Weights of a small transformer language model: no biases in attention or MLP.
MLP neurons of a small language model. Each row is named by its layer, matrix (gate and up: input weights) and neuron, and shows model dimensions 160-319. Each number is 128 + 32 x the weight over its row's rms, rounded and kept within 0 to 255. Numbers have three digits each. A neuron's up and down rows have the sign that makes its largest values positive.
A block is one neuron, or neurons of one layer that tend to fire together. After each block is what it responds to, as a language model described it from the Wikipedia text at the highest values.

L11.gate312:155114153123173127041107061098068141168128107156149091197126114043147110125150130113106127117167141152128152179156120118167117105093111130168138127131179193118141116078140108111158163114173082137083144120124110200117092116121060172120125117140123140102120141125145126143130191112143118132142128172068175141193121135124127150187099126130137128132072085096155136112170101151080127096116143153137116159150136084143139139136175132144114122122176168107170117159134112069129125079146111
L11.up312:112154214135136135116065102100113135110120091130122215101045129138097109071136134114087107150100150096074128140145163148183168160069110152126093121132124158141084107149131141109116197129157144113128102135139167130115135106130164140086099089121147165143162153138085072108160130137136120143157083135130111159103104099116203153088084058149162125152115125195141167126108117129170123084130141160063075096164147089108157079167109065144123148092136092132053119135099074127099187086162192
Description: Article "a" after prepositions

L6.gate211:132137168146139124069121141117064118160095130053124181157137136139208133151140162092097145078105097142120193130178102092136124154067141096115085165126129121137091119110196119152106146163108121107076201103118087155158114136082191084112105124132121101120155137060098140063148115146155102137059181194088085160157141116175160149146145186097112095114137096166114118094212135181153109095102160132131168172159116123107139114137098076137056211103177135145098107142121103136129144119145128
L6.up211:097073071150115112098095117145144151173130119061113159128043075075091147149145066089138105117147157187088114156117184139115083095110169096157069114161155174135052105193082117134132106105087115177179168142079117133104128118171154130154156144146133153182154095161137164149084094147090120114160127182161159136089099144095120115097174142114135130129093166069119131167123150128114138126094112114158083161168129111152128146073133141123151145068129156125128130161106069206131158153085120
L6.gate362:085130152077108146106115094077121122155142132122153105155165167101141086169152142129151164044082135151055122204122141125168134122133183096107135127114154101132145108098169140146122167075132167136109147113157121085183100151143153133191089163121123158136192189127161146139125121140124136086098159132111123102117121149164105137157133189126150079171115132117143150155127072251197132104145119116138124124083125150159130122109093137140125083153125111115124173119121091144120116143183132
L6.up362:128133148214105138067058141080133085153109167081102072123116100115149146163127107124131097195125079144089128096096020176176150144107130138096077140143133132179150155133168139140109132143127101126110160133108074115118192150135126073126119115142137091134151119111100095085116116112125184111124139140088089096129142157104184170113045104119123179052148172161043166124166151110119179101134113169122142150064138119218123124200128102081120163128136165165112158111108158084051137150096126
L6.gate422:116116143147135093069138099119083080130091141117117151123151184076194088151176197130093152133121138104091187173156125104196173159124208090117153150080160173152157106100167088153105136116104096115089158104123114148110137154126117089154080117112108126108151184109117073047126122087154090105127088134107076153149146148219178145168126173177104130104115091135100100083168143098093139138098179105163150182119123108131167069118169098170126183149158101108080115150073130156099109121139115
L6.up422:134094129123101120089153080174088135106163125158123120066136138144126181093045073102164114125067098103098173126117131092109113099063154124202124099173108107127102099218151142118118190059179120117120096192110128151100137132147119099170123106123121183162146114162105138128175121145117131083145105183141112123109135148108070096118148114077143146170098123102132111136136122050109157136131133125122064164117138120154121080126222153150159104155123108127093153112119138193076180161039088
L6.gate728:111090173153193177084138140181148140124103183055138132150090158093209109108154180117102137157123100148096172147136068106146153078071150112162175151050132107154144135101122138086091141114150065149064151065169094159149177104127144132085120125091105142138147159090136132086148163100164127121126107122136142121139121091169118121132132182086122132096104153125082087133163173168116101177137180129120136145136133128154101140134155093120052154067172130075164105131149098147130092135146230
L6.up728:165083125152069146094127088143124030171134120147065165093100165125116153159152158121124088117105104108099134106138084179102142145124141146157123141180134129084151078125141113112147098085111084098091123134121139157113123121081165119133128159135086116111123144109157123122128106119187177127096176125134087084119125118110198160155165118136161105096083092095134124111124147152148170102154156093143113183156111105097154111177135119134151171193142086122132159113164138099089100113091101
Description: Determiners opening noun phrases

L10.gate20:065141180106139136121117175088128111134111135136138177186081150158091137143117147121100168139142154084090146139097116123103108107127146084112102116061145167104158089169137071116137145130135176120132194144198129149095239157143105113201108176107146100142143133149136094099086153133154127138124136169107135075147104161097138084137115139158137086080099113117164117120118115171132114179082132117091172126099071067168187119150082153132084072150156150105109173109169124154119129199162098
L10.up20:143038138103116107113101198137098078085102130103137169086120137136159110120172146141141082066089125071092150186130118165162120141145136102088168167118123144179121115108106129138108132107079115135065108167123132147132137064121108103118127178177142164128135155139114099148135141139131104168084118115113173126107063113165104106125108138132134135168124165163117151145152058100160150143127071042105138141150063141117119149120118116131114151112136066137195128112130114143177089162105160
L10.gate343:100172164123105108187128145167084142166087130137134149120070155142090119137167149110107145079093120118160104222071137065143172159081139098137160140104131129135104099084144126068108097136115138128137182105109206139121149165057103113153114135111087123110184127084152191110024111116153139117110101149133098167182076114136120144087139155099166134129177168123114191108126131131086108135148088137160126112088135154147113088180108080141100147156115202074161108159143125137149099106100141
L10.up343:127093138132132095095056120127179152180083118130044120148125209152103109046126138150190151129143083109104112072119188115098169177125142112131115186062137150084177150168120104094127064098137138101114141080147109122141129154135103126124123155182118105173151168179193144117122148090106174101129194130104122126108146186122146139110130146097166097150096184152135126117116154112191084143128133155101142177131144074162138140145110165104083109090174158174104124179142129123049112064079071
L10.gate407:134145135164104128155111102116166134167078159084126135161124143111136129121196042153142144100126137088088084176135139163142134165114099079106144142072116115162141135119084117167157080139105076160142065164153089124170145068127091142124092122180122110094135152151189153098094126167068085105172107165137074071151143104095141112116180121122149124199078156116095116089142105109097105127154155179130151161184133103130103177128066097126115169144121143094076080179125180180165063124100134
L10.up407:093129134128040143115145102145158108171127135166162168114166140134129165115180192135142163105080090124136106154135124116081141147089148133169173087165157157110087104095095170151138100099157211145135120138186082150148104120139200073099162177131151119138164170143114207135112156161125087120101130149130112178097123085100141112118126170130124108148119140142117092199159124176175135142120099156146074106082162129174103160157099146188144131077072101165128175103231122128103121107139091
L10.gate410:138172148080109123103144110149115088096092135148195118083120135144186126132147127144153157111146128112147165121125127157147174175175178106115177103132101077038096125171155142075161105162121142164135090116125120197175106158144119056104141080094122132171134113169157108116168105130208155108153142129092155117128087129098153144127114099100153113135101186120143179104192132101105083041062092121127157144155160146152123140167107108161117127131124156093149093086101069097120113174093132
L10.up410:090143129115120124092139170181221149159125076105145160090188111132110152123149155112175146179105114151145196122131134079073094082162153117158123090071097126117129156141143108055180117115116160093147113092112116083109118143150139072053115149157094105113186119117160099151113154147126116163094157158132077133102110125118093137128162121133122107094117205117125149113101178116110174139150059109129140094111126087123120100171124120149077148127168116104134183105149097144145122130144062
Description: Possessive apostrophe, relative pronoun

L6.gate76:142146101187105114119115159167141150149088159116116125077101169128132163153133184073139192147146130148131145150137081111141104142098132141162164132126170103169146093124098157141148062090152101101120083162147092127128148119064145138145099115134131113125081115116137153173163172156101142118109128117143143147086065140103110019099109121156117140143114142146156170100173135097110154111074109097128118174165167053149140070104124145183116124063161123081121160123061158160122135076114076
L6.up76:079110119184121139113099160125161096136106085132088121116079129098128163125113148111094139196164104119132074089126069132106104187109186156137091145113110096116185163076144112194107151181112129131115129155116128144207107128043134120089122159174111126137112115130147113185143143155084159148094086103146141086076124118184097123124079066186125194098118161175196145126072117157096131104138122072129122131157116124114103078092081146162077097072146141106129105075106085140113090165124081
L6.gate220:113127109089122124100144093122141111117109182122168138132099155174160120145156191121108176129162129128105138126193184150152133128117151115140075165102067082063054100075083082198103087159150129105158129097174122146158148194109098116133128133126091126124176162108093121101115132132093148122120149085183125107135128080159186084186118099121114132116086125162132110122117056092179154092063125102196193146146091094144127120164129102101155150179193147112086150101189165093121081142129106
L6.up220:138150107115113120136107179160096173155163148122044124102100114160070101144145109158100192142110087119081142130166151156129170149129128191108138148079147073128181105118122154114087170137109098126163170174143206134091103178145176131155114141134130109086099126122079096120112110107154130047113162136136096031157100151120167131138124121149156123108129074210079141170091165144119177122169165083132111083165100148098120152142106123123173119123138134107146180158126197200149144113143114
L6.gate355:108049091106086148155120153213142089097136061133130136090120120107226081123096183152061178207146130176169151153175122102113192130105113109094114117145093147123153139140154111123134059147090132156104156130061127056093159107157137150171108100105132129158119153130139132126111146072143089170148123093104065135127148152159136135153160136107131142120139172142092074170161130124123112096131096119112163083117089073137125108187121094120143151097067099113150133146116099176089125107175125
L6.up355:115093129122136118130127137150131086166140156160123155082106134159175119142162123099128181117150150143131158133164061137116093168171158121111134131126085134170141086153096110081129129153105107103141098136061068150127050150104144170149094137148135097112138057155112123146052118130093166127110106140215072146161095098153170159125090178148146127171167080115133102136114131125201165174131078226112168103059152081149119144106170108131128124154112122103126119148123170136095172132109114
L6.gate638:149177114096127172101091154142126163163101170119145175149125132190147106178144194125160135120094111131131119112130125149133159139110099143143162130177154081097094194102159166156158116149122191216144149108135148158143142145133085160110102140125118133096135158140161131152225163119107047107102126096077147075184105145149129095131126147121155123133144141148114149167124092099104153150107172133160153088154103137109158087090063062133081106024114141120180155114197142205182057151135130
L6.up638:152111082154115135134105115144153144184068139087069155130122071076168137176153176079155107100099065126126152068075152115123106094147117110095115136096140123128190093152136163092143130130149109172127134158145105167104096124062138178154139188133153134164130119127126132152105092185111114110105061144148197056159143163213142147112171103109140135145139139119103098112129151135191178128125129146161114114145086132112133150135151142156108165162193135153122148088156192119098098164129100
Description: Apostrophe before s

L11.gate4:082121166175140103105123121122138173131154127078101090131139167159124097142117140136139120130111181152160070107116105135168152131092148112175139135039117123091135121136103077146093107128126107112083098115112128128187125145163125103086085174116079111191100150149130119140117187112093092088104126143143064075117093099133098097174141117161098117094119121161176135140136127143077130148110138105160179087093100165171150140147147087118109116167174194127137134188170166130109086095081091
L11.up4:156177100117100095140103145125095128143190145142197121096123161161142105093098138183067147146163154097055105167203096117099134158086111136103126158131112104164148117149179124136105073148083193172113117107128111096110117110099140115131143218118140141088074154157121078118171087178107151089116130199138144144092171150111144179127122164132157137172141166061108107107121115119132176154101090127136190128173173158141096072143115110151097099113053189135037133166072083093146156145170136
Description: Possessive apostrophe token

L10.gate194:154093159145177115097156158039108129114169122075100162100090188089121107180100165117157134123109067074105191147187081109156118111104168164136109155111133175127099107083122140100105138095105130109138153135149086113231146138109135167151125128113089122102172115101152102086154101107133112126108160183166102123108143125159144155165118153170126083112156117177097110145163184142162142106153140118101151154148144166146139171142111068121048134097186130130120108143144185114109104156180108
L10.up194:126164140142126118123056141099086089140123150118118107146106163176117165101105131153070107082120157110079101189086121104134197100140153092155148137167136108135142137141117121089096169095111077143112144159122087084063070163133112151170154132113121153090169068130173123157125173124104157078104087145153144103111094121160140179094159183075091164114096151141108088126121138173113125087171179162163154167176114127166080126116085137087162093087101098091140127161105119146121122126115132
L10.gate373:105135156140120123137140133151097107193128134156121101142152164176115119143092086082176212116145157202046182122119112138094127206183074131095108116151177134150103133120143112125093101106123098136073147131111138111090146204114150135164135126089120123098138111087178054130128136172147112106108136162113128152170143090140117103123149086156114106126140117143123165155142120142139161131131155058152114166159123143091157129139139156085116129128106182183122071140144159139158166093137162
L10.up373:145175144197116145135158139123147160146098097161161128132158154168108058214173134103110116133081125105084131107170154081169095123151105160109109122177168098124167146062114150118130090115067106155094128127063140115100165137111147118198156100115058133091162099072146155134130151126187106152139075176107158081110148126069148052197101106059075145083138165090134098094152139137127113099134139106141146146138150127099136136153096059115151138146164115111096115090102151085115088196158124
L10.gate411:090119132134178131105130079134132157166150113102061126181126141154167166143200125141123143131080102087114175166147117110120164198127069151129116141132136192147130069106137167191066136115117106147085133094132099149132120203140159144147110163125156123141136161135168094108115132078111069117049098124107098108125155095190121176161119159101134093114166141148074132111184168154197106083190137097148176151159141135192145105153154123137070136108130142114137131142132150152139151085124143
L10.up411:085136176187144124106143122133107136141130070099133124132101116164116161137149114136123062176080100096111153134118132097127125149117114148114063146146152172143136158129139110182108122078131098119044096109089098152152171158122126099139147070095179097106107154101055088088112146106161120127080118112067082129141123097177090170090091126126066157139096050113133135126162164219116140084103175146123127130135145116079164139119147122119053143123119105119104114099129211107154137139169124
L10.gate463:100153174142079117151094105129118136160055072035166141144145116120115158199144229162141149085131121090121182111152109195093169113130140122118162163149113182121132142094140128085087117093136077105158160093145111120106130172148116143099172093117085146078124174183168152123092090095115072134136096165117122098133120152187118114127096217169133090129081164097116100142164094174118205127131199099118123154142092115187171123148121133089103033124089143132143056179088161109158113135137114
L10.up463:121098163110161127101174168138154125079149099171084135171126105126123130169096125082113112119087139145153130109150169136096097152180129105127120102161169161128141143166168126068119193138150142149121130131160126093099119117133170131158125116071087084083147147153082122080124151145096093125150088097116112073057127129075162140127110099198063122138113066113117107161111144182140146103146107126095107078154089197135171145164153113154127153079109108098079088108119156195138176132128118
Description: Determiner before noun